config.toml
n_layer = 15
d_model = 256
n_head = 2
n_kv_head = 2
head_dim = 128
d_mlp = 1024
vocab_size = 512
activation = "gelu"
norm = "layernorm"
norm_place = "pre"
norm_eps = 1e-06
positions = "learned"
qk_norm = false
attn_scale = 0.0884
bias = "none"
tie_embeddings = true
parallel_block = false
init = "normal"
init_std_qkv = 0.0155
init_std_o = 0.0155
init_std_up = 0.0155
init_std_down = 0.0155
optimizer = "ademamix"
lr = 0.000434
lr_mult_qkv = 0.7
beta1 = 0.9
lr_head = 0.00428
grad_clip = 1.0
warmup_steps = 551
schedule = "wsd"
decay_fraction = 0.763
decay_shape = "linear"
final_lr_fraction = 0.0
batch_tokens = 65536
seq_len = 512
doc_mask = true
train_tokens = 548100000
steps = 8364
dataset = "wikipedia_en"
MLP neurons of a small language model. Each row is named by its layer, matrix (down: output weights) and neuron, and shows model dimensions 176-239. Each number is 50 + 12 x the weight over its row's rms, rounded and kept within 0 to 99.
Before each neuron's rows, "fires before" lists the tokens most often just after its 100 highest values on Wikipedia text that the model never trained on.

fires before: "- ", "\n", "| "
L2.down2:72 50 68 49 50 48 48 45 49 51 49 67 70 49 73 30 58 43 60 41 72 49 30 63 54 66 60 31 24 36 39 47 62 43 62 53 75 44 50 57 16 63 47 49 53 45 34 54 50 46 23 45 59 49 46 51 55 41 68 57 66 49 36 59

fires before: "- ", "| ", "P"
L2.down511:50 38 78 54 64 73 59 57 66 44 52 44 60 60 52 59 39 56 41 40 53 69 34 52 41 54 66 45 44 52 65 51 61 61 59 46 49 43 55 27 57 58 41 43 38 56 63 72 67 55 62 44 50 88 47 48 48 56 48 40 51 37 46 46

fires before: "| ", "|", "\n", "- ", "S", "C"
L2.down248:45 55 65 50 54 43 28 67 41 59 53 69 83 53 60 52 40 59 48 53 63 68 66 53 62 52 38 28 42 81 47 53 28 48 30 48 58 27 62 52 54 54 59 44 47 52 40 53 63 52 44 48 52 60 63 59 67 45 79 62 73 39 53 43

fires before: "s ", "d ", "s", "t ", "th"
L12.down331:41 49 44 45 40 41 26 74 58 48 55 53 32 63 48 51 55 58 49 49 42 63 59 51 59 40 35 50 51 40 43 44 37 71 44 47 41 42 64 54 61 65 54 37 26 44 42 68 50 51 52 56 59 57 21 59 56 52 77 57 62 40 44 54

fires before: "| ", "er", "or", "g", "u", "us"
L9.down547:46 52 63 58 55 70 49 40 58 52 35 36 38 50 53 43 68 54 51 40 54 48 59 55 43 56 35 37 40 69 72 44 52 57 35 58 34 37 49 55 58 59 44 82 62 36 43 49 34 69 36 43 32 57 65 63 65 37 56 52 43 33 63 42

fires before: "t", "c", "ted ", "t ", "le"
L11.down296:59 39 64 43 44 36 46 68 48 30 33 30 44 60 64 62 56 46 44 49 41 38 45 42 65 65 34 54 53 77 40 38 31 65 44 64 43 55 62 36 53 64 56 28 48 44 69 57 51 52 49 44 45 58 50 59 56 33 43 40 38 27 26 59

fires before: "s ", "{", ", ", "0", " "
L5.down582:51 47 53 44 45 59 52 61 61 35 62 55 57 54 66 47 39 46 38 44 50 35 36 67 62 51 62 57 43 47 40 34 51 52 48 51 41 45 47 62 54 49 29 40 45 38 54 47 54 43 53 63 51 70 37 56 37 41 47 33 47 53 44 54

fires before: "a ", "e ", "\n", "es", "e", "a"
L12.down575:43 51 46 51 38 53 62 40 32 52 59 50 39 57 51 41 77 36 61 63 66 59 64 52 58 70 41 47 42 41 54 42 43 47 55 55 63 59 67 40 47 50 68 91 45 45 55 46 68 31 66 70 49 59 58 62 45 65 42 48 52 50 50 43

fires before: "ay ", "pr", "ul", "an", "ug", "t "
L9.down45:45 41 49 52 43 53 54 62 44 51 33 39 60 52 47 39 57 36 63 51 66 53 32 52 48 65 50 40 50 34 54 63 49 75 42 44 16 52 30 46 75 31 24 53 41 36 56 51 47 35 35 55 60 50 51 47 44 35 52 57 49 72 56 62

fires before: ", ", "\n", "\n\n", ".", ". ", ")"
L7.down416:53 41 63 50 37 34 54 33 66 63 41 47 37 42 50 56 38 29 57 37 51 70 46 51 60 47 77 38 34 47 43 42 43 41 46 48 40 48 57 35 66 54 46 65 56 35 57 67 39 51 53 50 56 49 48 53 46 54 54 50 64 54 52 29

fires before: "s ", "l", "s", "al", "t"
L9.down504:47 46 50 49 53 53 56 23 60 30 56 35 48 32 31 52 35 55 48 46 43 58 30 40 51 34 58 53 69 56 32 55 55 64 16 53 52 43 46 40 63 39 37 52 34 34 44 36 56 38 56 61 68 63 42 47 45 40 60 44 45 42 78 51

fires before: "0 ", "s", "en ", "0", "th ", "s "
L10.down221:57 52 63 50 40 49 48 67 62 24 58 31 50 54 39 60 43 69 32 58 75 46 29 45 52 41 65 50 66 37 41 62 51 45 50 54 39 43 50 54 47 58 25 65 53 48 79 38 48 50 57 53 57 47 46 43 43 35 62 46 47 33 60 59

fires before: "y ", "i", "y", "ic", "a", "ion"
L12.down869:33 23 75 24 46 35 50 58 49 60 51 44 39 43 45 48 42 36 47 37 56 60 54 56 55 60 58 53 40 43 43 25 59 49 46 31 72 50 34 41 58 46 43 43 34 52 70 47 55 64 55 47 30 71 46 58 63 62 44 51 48 45 67 45

fires before: " ", "\n\n", "f"
L2.down38:61 60 58 57 44 48 61 50 39 27 40 60 23 60 74 42 63 32 52 40 40 47 50 31 49 42 59 59 71 49 43 74 59 53 60 65 42 29 62 34 50 46 38 47 47 55 35 63 67 46 54 61 55 53 78 56 55 66 36 28 41 72 46 39

fires before: ", ", "b", ". ", "t ", "\n", "e "
L5.down698:40 40 83 22 56 45 43 30 59 38 48 52 49 55 52 44 63 57 56 17 57 63 38 58 59 54 36 77 68 48 64 30 45 48 59 44 68 29 58 42 43 80 46 54 45 53 66 39 50 55 46 64 45 66 43 57 38 59 60 22 59 40 34 66

fires before: "| ", "on ", "|", "on"
L9.down979:38 61 51 61 75 61 55 47 52 44 52 61 39 20 50 65 45 52 28 41 68 31 54 66 53 35 66 81 48 62 75 43 46 73 75 56 58 50 48 53 50 60 77 55 65 61 52 50 59 64 45 46 57 45 38 47 35 38 69 50 53 59 39 63

fires before: "- ", "c", "v", "on ", "on"
L12.down852:31 57 43 44 48 56 34 51 44 48 48 62 59 45 47 48 57 51 53 53 71 35 61 39 55 41 60 65 65 63 72 46 61 63 44 59 57 50 56 36 27 54 54 54 60 47 38 70 77 50 48 48 54 50 57 63 34 60 27 54 34 63 46 62

fires before: "h ", "ing ", "h", "u", "ated ", "c"
L11.down591:52 41 46 38 39 45 60 29 50 37 48 49 66 43 46 55 34 19 59 58 63 55 66 33 56 46 43 49 56 62 41 38 44 50 60 55 46 48 64 71 46 46 28 30 39 53 43 51 57 35 49 54 41 66 67 28 70 55 58 54 46 55 52 41

fires before: "\n", "\n\n"
L5.down799:42 55 51 52 60 53 70 29 54 61 62 57 47 45 55 30 51 47 59 52 53 57 46 36 50 63 49 43 54 59 43 55 37 38 60 42 45 29 47 46 35 73 44 38 51 63 65 73 66 51 47 54 69 29 27 52 39 50 44 52 55 68 47 37

fires before: "i", "en", "ti", "ed ", "it", "ent "
L11.down845:47 41 42 80 39 56 43 53 47 68 50 53 47 66 39 62 74 54 38 40 48 50 58 50 68 46 52 51 42 67 57 49 67 61 52 45 41 62 50 44 43 37 52 49 35 52 52 75 55 29 54 58 43 40 48 47 61 37 68 27 29 58 32 53

fires before: " ", "ic", "i", "al "
L11.down289:40 60 84 47 52 47 59 21 62 46 56 62 68 52 48 52 57 17 49 66 22 57 70 61 62 41 43 54 47 53 41 39 68 69 30 32 55 48 29 44 60 43 51 47 50 28 64 35 49 63 39 54 38 49 29 49 57 59 47 41 50 51 45 72

fires before: "g", "tic", "s", "3 ", "se", "2 "
L11.down316:54 64 59 32 60 35 45 75 50 22 42 57 41 29 53 41 60 52 40 71 42 57 40 62 72 38 38 63 50 34 57 56 62 57 56 67 45 52 36 58 53 52 53 45 45 40 49 47 62 31 37 44 57 65 47 32 61 66 41 39 57 52 62 39

fires before: "e ", "es ", "e", "ed ", "in ", "z"
L7.down118:43 62 23 57 63 37 36 70 58 34 63 11 31 60 24 60 43 37 63 75 43 60 54 52 49 36 32 56 58 46 70 43 68 61 40 47 38 74 53 36 43 54 48 42 55 51 60 43 39 42 50 51 86 39 65 62 48 39 57 56 41 63 51 49

fires before: "2", "1", "7", "3", "5", "0"
L12.down347:56 24 56 42 75 73 42 50 51 25 43 57 53 48 68 64 56 69 60 45 66 48 50 31 51 60 47 43 76 40 49 58 63 43 40 49 49 48 68 54 52 46 48 49 52 42 40 55 40 76 43 61 43 40 48 57 64 35 58 55 46 53 58 66

fires before: "t ", "e ", "N", "t", "d "
L11.down986:36 39 42 71 45 61 64 50 58 56 44 64 37 76 52 60 37 30 40 61 49 50 46 69 58 50 46 53 37 33 47 24 49 53 67 35 32 69 34 42 61 56 43 35 52 52 58 53 35 40 56 57 62 44 57 64 29 44 34 50 43 67 39 32

fires before: "t", "l", "s", "ec", "a ", "d "
L5.down149:49 60 44 39 51 35 66 53 49 58 29 54 53 51 49 60 25 70 57 35 50 62 44 39 41 59 52 56 69 27 51 46 70 59 26 44 45 53 43 91 35 55 67 26 55 56 47 62 71 58 54 81 29 59 65 45 56 31 48 26 57 32 52 41

fires before: "in ", "il", "o", "j", "pl", "th"
L5.down214:47 48 51 13 26 42 35 49 52 35 24 66 56 50 68 59 39 48 43 39 59 58 41 71 54 56 52 62 60 35 48 65 56 44 67 47 63 33 51 38 58 40 56 62 49 34 49 14 65 34 46 67 45 62 58 52 48 64 62 66 43 53 44 47

fires before: "p", "ent", "ul", "s", "si", "en"
L9.down554:60 50 56 46 47 34 44 49 45 35 57 52 39 49 46 50 46 72 56 27 48 46 41 45 54 48 50 60 61 49 57 55 48 35 55 28 54 47 77 42 43 46 43 77 38 72 54 53 42 66 55 41 50 61 77 51 39 41 37 46 30 31 58 55

fires before: "0", "1", "4", "5", "3", "8"
L11.down806:43 43 57 47 79 39 44 71 73 30 60 62 42 63 71 43 74 53 55 45 44 43 30 35 57 62 60 59 47 45 46 45 59 48 53 40 22 25 38 59 43 51 25 30 40 68 53 62 56 50 51 28 46 46 55 38 41 65 43 44 41 44 37 56

fires before: "0", "\" ", "\n", "\n\n", " ", "; "
L2.down173:60 47 45 40 49 46 44 58 48 57 57 67 24 60 46 82 55 32 70 27 41 45 51 50 57 47 59 55 50 51 26 40 36 46 55 55 37 60 28 64 42 47 44 37 50 53 58 59 43 59 43 41 39 43 58 50 59 37 45 62 54 39 54 66

fires before: "\n\n", ", ", "to ", "s", "s ", ". "
L5.down70:39 45 43 42 55 39 43 47 37 36 70 40 53 67 37 59 62 64 59 48 50 56 42 75 39 46 32 29 67 62 57 52 54 65 57 42 44 48 22 35 70 49 44 80 19 55 34 65 59 63 47 53 52 55 38 50 43 69 45 58 41 26 35 59

fires before: "n", "n ", " ", "an ", "an", "t "
L11.down863:47 44 68 48 26 27 73 39 52 52 38 47 51 42 44 54 63 63 38 58 39 74 53 68 50 56 40 58 38 61 34 30 79 44 46 52 35 43 38 56 33 66 58 41 38 38 75 52 44 48 55 46 39 73 54 59 48 38 55 70 35 45 52 48

fires before: " ", "ich ", "e ", "il", "o "
L10.down900:43 47 45 65 36 51 53 65 36 36 72 56 34 37 49 70 50 31 40 47 75 38 39 42 52 60 41 39 31 35 53 48 31 53 37 37 25 55 57 60 63 58 58 44 53 34 64 58 41 32 37 56 56 50 41 31 55 39 38 42 49 48 72 59

fires before: "s ", "s", "p", "g", "t "
L2.down17:49 56 43 48 51 42 44 38 28 47 63 60 66 58 56 47 40 41 62 56 44 74 48 52 40 44 42 57 48 60 37 29 40 62 48 60 45 55 67 53 37 51 67 35 53 32 33 37 63 43 32 61 30 37 54 53 67 50 42 34 67 54 46 48

fires before: ", ", ". ", "m", "k ", ".", " "
L11.down162:13 49 50 51 57 45 43 42 51 68 46 62 37 50 64 42 55 35 61 43 56 43 45 52 47 56 52 29 45 43 47 45 45 65 53 47 61 48 52 49 68 54 61 36 41 46 65 57 45 41 53 35 49 40 52 44 59 70 43 35 58 38 55 59

fires before: "e", "0", "tion", "0 ", "m", "th "
L9.down299:36 44 42 63 47 40 62 40 44 23 58 57 46 65 54 55 66 54 65 34 53 42 49 51 57 37 73 64 50 41 37 56 61 17 48 59 51 46 51 56 38 56 14 46 58 25 56 64 18 44 68 45 76 34 55 54 44 26 50 44 58 59 47 57

fires before: "t ", "o ", "ic ", "ch ", "ic", " "
L10.down190:30 41 62 46 53 38 42 52 50 54 39 41 45 64 50 48 39 57 28 56 57 44 63 71 41 35 50 50 40 78 77 33 53 66 47 43 53 87 28 46 35 46 44 59 55 60 47 52 49 40 28 46 50 39 40 58 51 51 48 44 52 60 52 46

fires before: "ud", "en ", "ich ", "i", "\n", "bu"
L10.down689:45 41 31 58 36 54 36 69 62 47 54 49 55 47 41 45 54 58 37 44 64 54 46 67 37 49 49 62 37 73 58 52 54 59 72 55 56 48 27 56 58 32 59 41 39 72 25 42 58 39 39 49 25 38 47 33 48 58 57 49 51 59 65 47

fires before: "ame ", "ted ", "tr", "tion", "om"
L9.down615:40 64 40 48 25 49 53 54 62 66 67 40 65 66 65 55 52 48 54 51 67 45 49 64 44 36 66 66 39 48 28 25 48 68 49 55 48 47 56 37 34 61 56 43 36 48 35 35 58 39 45 60 54 68 21 43 47 56 50 66 54 54 55 49

fires before: ", ", ". ", ") ", ")", ".", "\n"
L11.down635:40 53 66 35 45 25 49 35 62 39 57 53 43 30 56 36 28 49 64 71 38 56 64 46 49 49 38 79 60 60 77 70 40 68 52 61 51 63 54 50 57 48 30 60 57 63 61 68 45 54 47 40 55 41 34 29 53 46 40 63 39 31 64 54

fires before: "h", "h ", "al ", "al", "i", "an"
L12.down59:49 46 54 55 54 64 47 31 58 61 49 58 71 46 53 70 31 58 76 52 54 35 64 40 46 55 61 31 49 55 29 12 31 57 59 45 54 44 40 61 39 37 59 45 40 58 40 29 56 58 60 51 47 58 46 51 54 45 41 49 41 56 65 59

fires before: "ord", "tion", "tion ", "p", "ame "
L7.down740:50 53 44 45 66 41 52 71 33 55 64 56 40 35 48 44 55 56 44 53 60 59 63 59 29 40 51 61 52 37 35 38 53 46 42 68 65 46 35 33 50 50 47 51 47 53 40 41 43 37 47 37 75 54 24 56 38 35 58 56 43 52 53 50

fires before: "0", "2", "8", "4", "5"
L12.down312:41 51 58 50 65 45 62 43 57 38 49 37 50 53 57 49 28 60 50 57 61 39 52 52 43 59 37 45 39 66 63 59 65 23 42 51 41 40 62 59 61 69 42 28 46 67 60 49 55 39 35 19 41 54 64 49 52 60 49 45 51 22 53 57

fires before: "ers ", "r", "of ", "n ", "d", "ers"
L7.down619:47 47 69 44 62 57 61 66 40 66 42 49 59 39 69 68 47 63 77 41 50 56 55 58 49 61 30 62 60 48 65 56 41 42 55 73 41 45 37 53 33 70 62 45 59 65 68 28 35 68 72 45 38 38 49 36 43 32 51 41 68 26 53 50

fires before: "\n", "\n\n"
L5.down934:47 15 49 39 40 45 60 33 64 56 55 59 51 42 40 46 42 31 58 70 57 70 50 58 55 44 46 66 53 39 69 46 53 50 53 43 43 58 45 48 59 71 30 40 39 46 69 54 21 49 71 61 28 40 59 51 41 55 57 49 69 53 37 64

fires before: "as", "ed ", "am", "ow", "p"
L9.down167:38 43 49 49 33 51 59 40 30 44 46 47 37 32 32 56 36 41 53 41 49 61 50 40 38 54 40 51 62 51 56 53 50 60 43 43 53 63 63 43 64 31 54 24 54 62 54 60 57 45 65 43 42 44 23 49 34 49 60 54 42 28 39 38

fires before: "m", "si", ",", "g", "|", "t"
L2.down266:35 64 60 46 48 61 48 40 45 55 52 49 46 36 41 74 78 55 39 39 77 61 67 36 44 71 31 53 55 43 64 51 54 36 48 59 52 50 59 63 33 41 49 47 65 47 58 46 41 46 63 54 59 56 52 45 63 44 53 74 38 59 48 65

fires before: " ", "ri", "um", "ed ", "or", "an"
L11.down373:46 35 62 64 41 50 36 55 48 64 61 46 37 70 47 66 61 48 62 41 51 54 46 44 38 52 53 40 52 46 49 39 45 64 77 45 60 57 34 40 44 69 31 45 55 44 77 55 54 62 56 40 66 47 25 45 60 64 53 64 30 35 48 31

fires before: "| ", "\n", "P", "un"
L7.down940:63 45 49 40 71 49 44 56 45 43 58 62 33 63 43 48 48 49 50 54 38 64 38 36 42 75 60 46 24 61 52 29 52 59 64 48 28 39 51 53 30 42 64 45 62 23 22 48 44 37 30 47 33 57 53 47 68 54 71 57 64 59 38 39

fires before: "th ", "th", "ub", "l ", "el", "t "
L7.down519:65 44 70 38 41 58 37 51 69 44 55 33 35 54 52 43 54 38 59 51 59 47 65 45 37 64 44 38 60 60 43 56 12 45 56 46 53 43 63 60 71 55 42 33 57 51 45 71 65 62 50 41 50 48 41 63 52 57 19 51 36 57 68 44

fires before: "ed ", "e ", "s ", "ing ", "es ", "b"
L12.down472:41 56 50 38 63 34 50 29 61 43 56 37 48 67 47 59 44 72 37 40 62 43 57 36 58 58 55 42 37 70 44 42 41 67 39 41 30 31 56 24 49 56 52 45 57 46 60 57 57 54 49 27 70 43 31 35 67 38 37 47 27 41 55 58

fires before: "an ", "a", "g", "a ", "x", "an"
L5.down220:49 48 64 47 37 48 52 36 71 75 50 54 69 37 46 32 53 46 53 71 33 48 38 50 41 69 56 41 40 70 28 50 33 68 36 34 42 47 27 49 50 56 53 70 42 54 70 39 45 55 52 35 50 59 59 50 52 62 37 67 45 30 57 58

fires before: "\n\n", "S", "\n", "P", ", "
L2.down333:51 54 76 44 52 44 56 50 62 38 42 47 76 66 40 40 56 62 51 60 24 45 46 65 32 55 49 28 60 55 27 48 38 46 26 63 51 32 42 55 57 56 45 39 58 40 39 38 68 58 52 57 55 56 48 36 63 51 75 28 49 44 55 55

fires before: "e ", "ly ", "ce ", "es "
L11.down427:45 50 51 34 64 38 40 44 60 52 48 31 24 43 35 44 56 37 49 33 45 56 33 53 36 49 47 58 39 44 54 50 52 60 50 39 57 56 54 38 48 65 40 65 56 56 42 54 39 54 40 49 46 67 75 58 59 42 56 53 52 51 35 42

fires before: "- ", "\n", "0"
L2.down166:41 53 46 42 56 62 30 61 74 34 64 55 71 46 71 46 52 78 41 42 63 71 51 64 36 38 35 48 40 61 81 57 51 53 63 49 62 52 50 55 42 66 54 32 45 35 53 60 73 49 29 52 49 56 52 48 55 31 68 47 69 32 51 41

fires before: "ed ", "ent ", "ent", "ur", "r"
L9.down695:59 57 52 43 51 56 50 52 37 67 45 72 60 53 62 59 60 55 25 46 65 63 62 46 73 44 34 51 59 76 32 47 51 49 46 54 44 60 61 72 47 49 53 56 37 42 39 71 33 44 31 49 50 64 57 48 73 37 50 59 38 59 69 58

fires before: " ", "\n\n"
L12.down545:72 66 39 36 44 49 63 39 50 93 56 48 31 45 42 56 63 55 40 41 36 43 41 25 54 48 60 56 38 42 32 67 49 36 35 60 44 42 30 57 45 54 36 62 53 63 71 50 46 29 52 50 21 52 53 47 54 50 59 44 55 46 39 60

fires before: " ", "er", "r", "l", "s", "i"
L9.down141:47 47 67 47 57 39 50 54 73 42 39 22 64 46 34 58 44 44 48 59 30 40 62 61 53 61 43 44 44 55 53 68 35 36 50 44 41 40 70 57 43 53 66 45 58 50 52 46 55 41 45 70 40 54 32 78 63 70 58 64 37 53 61 48

fires before: "\n", "\n\n", "the "
L2.down332:64 77 55 55 56 48 51 52 63 47 48 11 52 53 48 56 39 45 41 63 23 25 43 36 50 49 65 57 54 52 36 70 53 36 28 53 16 50 22 59 44 61 42 59 61 45 35 54 36 49 57 73 55 37 37 45 68 36 76 35 51 43 49 60

fires before: "| ", "em", "er ", "u", "ep"
L12.down129:43 59 65 37 19 55 34 66 29 57 46 23 45 37 53 48 60 64 59 41 63 64 49 40 54 53 82 49 48 44 30 42 63 49 26 50 67 35 70 62 50 56 45 81 57 44 39 44 60 79 36 54 63 54 71 54 52 38 60 38 40 51 49 31

fires before: "2", "1", "6", "4", "3"
L12.down630:37 50 53 42 59 70 54 48 63 39 40 40 58 29 49 42 61 53 69 54 67 36 37 42 42 62 46 58 46 41 37 86 50 46 38 48 45 44 70 48 47 53 61 55 47 68 46 59 54 71 47 57 55 26 65 65 40 43 64 45 54 58 42 56

fires before: " ", "ing", "in", "n ", "St", "ly "
L6.down134:46 51 31 61 57 58 35 36 45 40 33 43 47 76 36 55 53 55 37 56 60 29 58 37 37 48 27 45 75 33 60 55 65 60 45 50 39 32 39 47 63 49 46 45 66 42 54 56 70 46 40 40 55 56 50 37 64 44 55 51 33 56 29 51

fires before: "h", "0", "h ", "3", "1", "on"
L12.down829:61 41 66 51 49 54 62 44 40 30 39 49 66 42 59 54 49 37 69 69 61 63 67 67 67 49 66 34 57 66 47 43 58 46 38 58 41 52 52 48 67 54 34 63 72 58 49 55 43 43 48 39 64 41 57 39 60 77 61 45 46 42 37 41

fires before: " "
L2.down856:18 37 54 40 43 30 51 51 40 66 74 39 60 56 61 52 57 38 49 30 46 46 42 50 56 35 45 39 47 60 61 51 30 52 80 25 66 58 39 45 45 57 57 50 38 57 59 47 61 61 57 39 80 49 53 54 39 62 59 42 53 45 47 52

fires before: "\n", "4", "1", "6", "; "
L2.down110:28 56 42 47 56 40 42 53 58 47 50 69 69 55 47 44 70 55 42 52 47 39 29 40 42 74 64 41 24 50 35 42 53 64 71 40 64 56 34 55 44 64 48 50 71 29 65 49 59 68 45 36 61 52 31 61 53 69 33 32 37 64 34 39

fires before: "\n\n", " ", "St", "K", "l"
L2.down1:49 58 57 52 23 55 34 40 47 59 47 66 60 41 50 31 46 44 30 43 46 60 58 13 50 56 47 35 43 67 63 64 41 66 58 71 52 49 42 25 54 49 22 56 49 64 49 27 44 63 43 73 52 59 70 45 53 73 43 44 52 42 49 39

fires before: "n ", "r", "n", "X", "f", "p"
L9.down998:67 44 54 47 49 58 65 36 50 47 55 57 59 39 61 61 38 45 51 40 43 62 43 62 51 54 46 57 54 66 32 50 40 25 54 51 47 40 36 56 63 56 57 61 58 57 73 58 47 41 72 56 54 50 24 63 38 39 39 39 65 43 50 44

fires before: ", ", ": ", "\n", ". ", "."
L2.down633:52 52 61 58 44 54 77 50 47 44 52 54 45 55 68 49 60 26 59 35 61 61 67 42 35 35 45 49 33 55 54 64 58 48 40 58 51 40 67 80 39 65 33 37 68 49 53 56 48 55 43 42 70 57 53 55 48 52 33 40 73 69 48 45

fires before: "i", "l", "il", "t", "ar"
L6.down441:55 23 36 39 49 68 31 64 59 70 28 70 58 54 47 51 32 61 57 62 55 73 51 41 32 51 57 45 67 36 49 54 81 53 48 49 35 45 37 61 32 40 59 68 49 60 29 63 55 44 43 46 53 52 72 37 53 52 43 63 68 44 48 48

fires before: "\n\n", "H", "\n", "I", "The "
L2.down572:52 49 65 51 63 43 52 74 63 58 42 39 47 77 60 47 43 47 64 59 50 34 42 81 42 29 46 42 47 60 52 45 21 37 43 58 34 37 53 42 53 62 32 59 56 37 67 42 33 69 58 52 53 57 61 43 46 38 75 60 55 36 49 49

fires before: "si", "y ", "s", "s ", "i", "ed "
L12.down532:71 72 18 40 57 64 46 39 48 38 58 51 48 46 60 43 57 63 46 57 39 56 44 41 33 45 43 51 75 36 62 36 63 49 39 33 51 52 64 36 46 70 42 57 57 61 42 33 61 69 43 54 58 41 79 61 48 62 33 57 40 41 44 55

fires before: "g", "k ", ". ", "\n"
L10.down647:55 40 42 51 72 67 48 37 50 37 47 21 40 68 54 45 34 57 46 54 63 56 52 25 38 53 43 62 76 54 65 63 37 68 38 33 59 52 37 36 59 69 38 49 31 70 45 66 35 53 52 56 62 45 35 66 62 52 41 69 41 30 48 28

fires before: "u", "st", "m", "all ", "|", "n"
L12.down381:30 65 41 48 74 72 37 48 39 61 53 47 57 64 68 51 49 60 30 49 66 52 47 34 41 59 43 32 70 46 70 49 42 53 50 75 77 50 70 48 45 39 62 55 61 44 45 37 45 55 52 42 43 53 64 67 55 58 39 53 51 47 58 49

fires before: "th", "th ", "i", "g", "l", "il"
L5.down293:41 69 38 33 71 48 45 62 54 34 59 16 68 41 33 40 64 42 64 36 34 38 58 54 63 47 36 37 52 45 52 62 33 39 51 44 56 45 45 62 71 28 51 41 70 39 61 38 69 32 61 69 51 47 45 70 51 38 25 34 58 56 60 55

fires before: "| ", "|", ".", "\n", " ", "P"
L7.down130:40 64 48 40 65 58 41 54 58 46 42 37 58 41 70 45 46 23 55 63 47 45 50 29 60 58 62 34 28 52 49 36 31 69 53 64 31 68 48 44 32 35 71 43 38 59 35 55 53 37 43 53 57 49 47 40 58 76 65 47 52 47 42 49

fires before: "e ", "ow", "is ", "y", "e"
L12.down637:35 47 34 50 41 78 51 42 40 64 50 54 36 36 53 54 45 61 58 48 79 36 40 36 34 73 37 36 46 56 69 54 45 31 76 53 72 64 56 41 57 44 55 64 56 35 29 68 50 58 66 38 69 54 53 39 65 64 34 64 47 50 54 41

fires before: "l", "er", "i", "ame ", "om", "ic "
L5.down303:54 50 50 51 59 34 78 70 64 49 38 41 54 49 51 71 39 57 55 42 49 35 36 30 56 52 53 43 48 62 68 64 52 63 64 44 37 49 45 58 33 49 60 70 65 53 48 59 38 42 61 45 63 52 56 53 70 68 53 49 33 35 56 60

fires before: "- ", " "
L9.down985:59 39 65 53 47 44 50 69 44 38 53 42 40 44 56 51 42 60 48 53 62 57 21 67 30 64 34 49 38 68 73 47 29 48 46 43 66 70 62 46 64 81 27 31 36 45 52 40 74 54 29 51 51 65 78 43 72 46 47 43 59 47 39 66

fires before: "e ", "es ", "e", "ed ", "en", "es"
L12.down764:56 52 50 39 57 48 48 53 44 48 45 29 56 44 41 58 54 65 45 31 66 58 51 49 49 53 55 43 61 51 50 60 67 65 60 54 41 50 46 38 44 53 53 55 30 44 70 68 56 44 54 50 48 54 48 59 63 40 48 61 54 43 56 58

fires before: "\n\n", "\n", "c"
L2.down242:42 40 68 52 65 39 47 55 42 48 57 36 47 63 76 59 49 29 63 61 41 66 56 39 49 32 59 48 26 88 52 42 35 54 56 76 51 52 59 71 45 56 39 49 34 41 56 62 43 79 42 48 56 49 58 42 53 38 39 48 56 44 54 50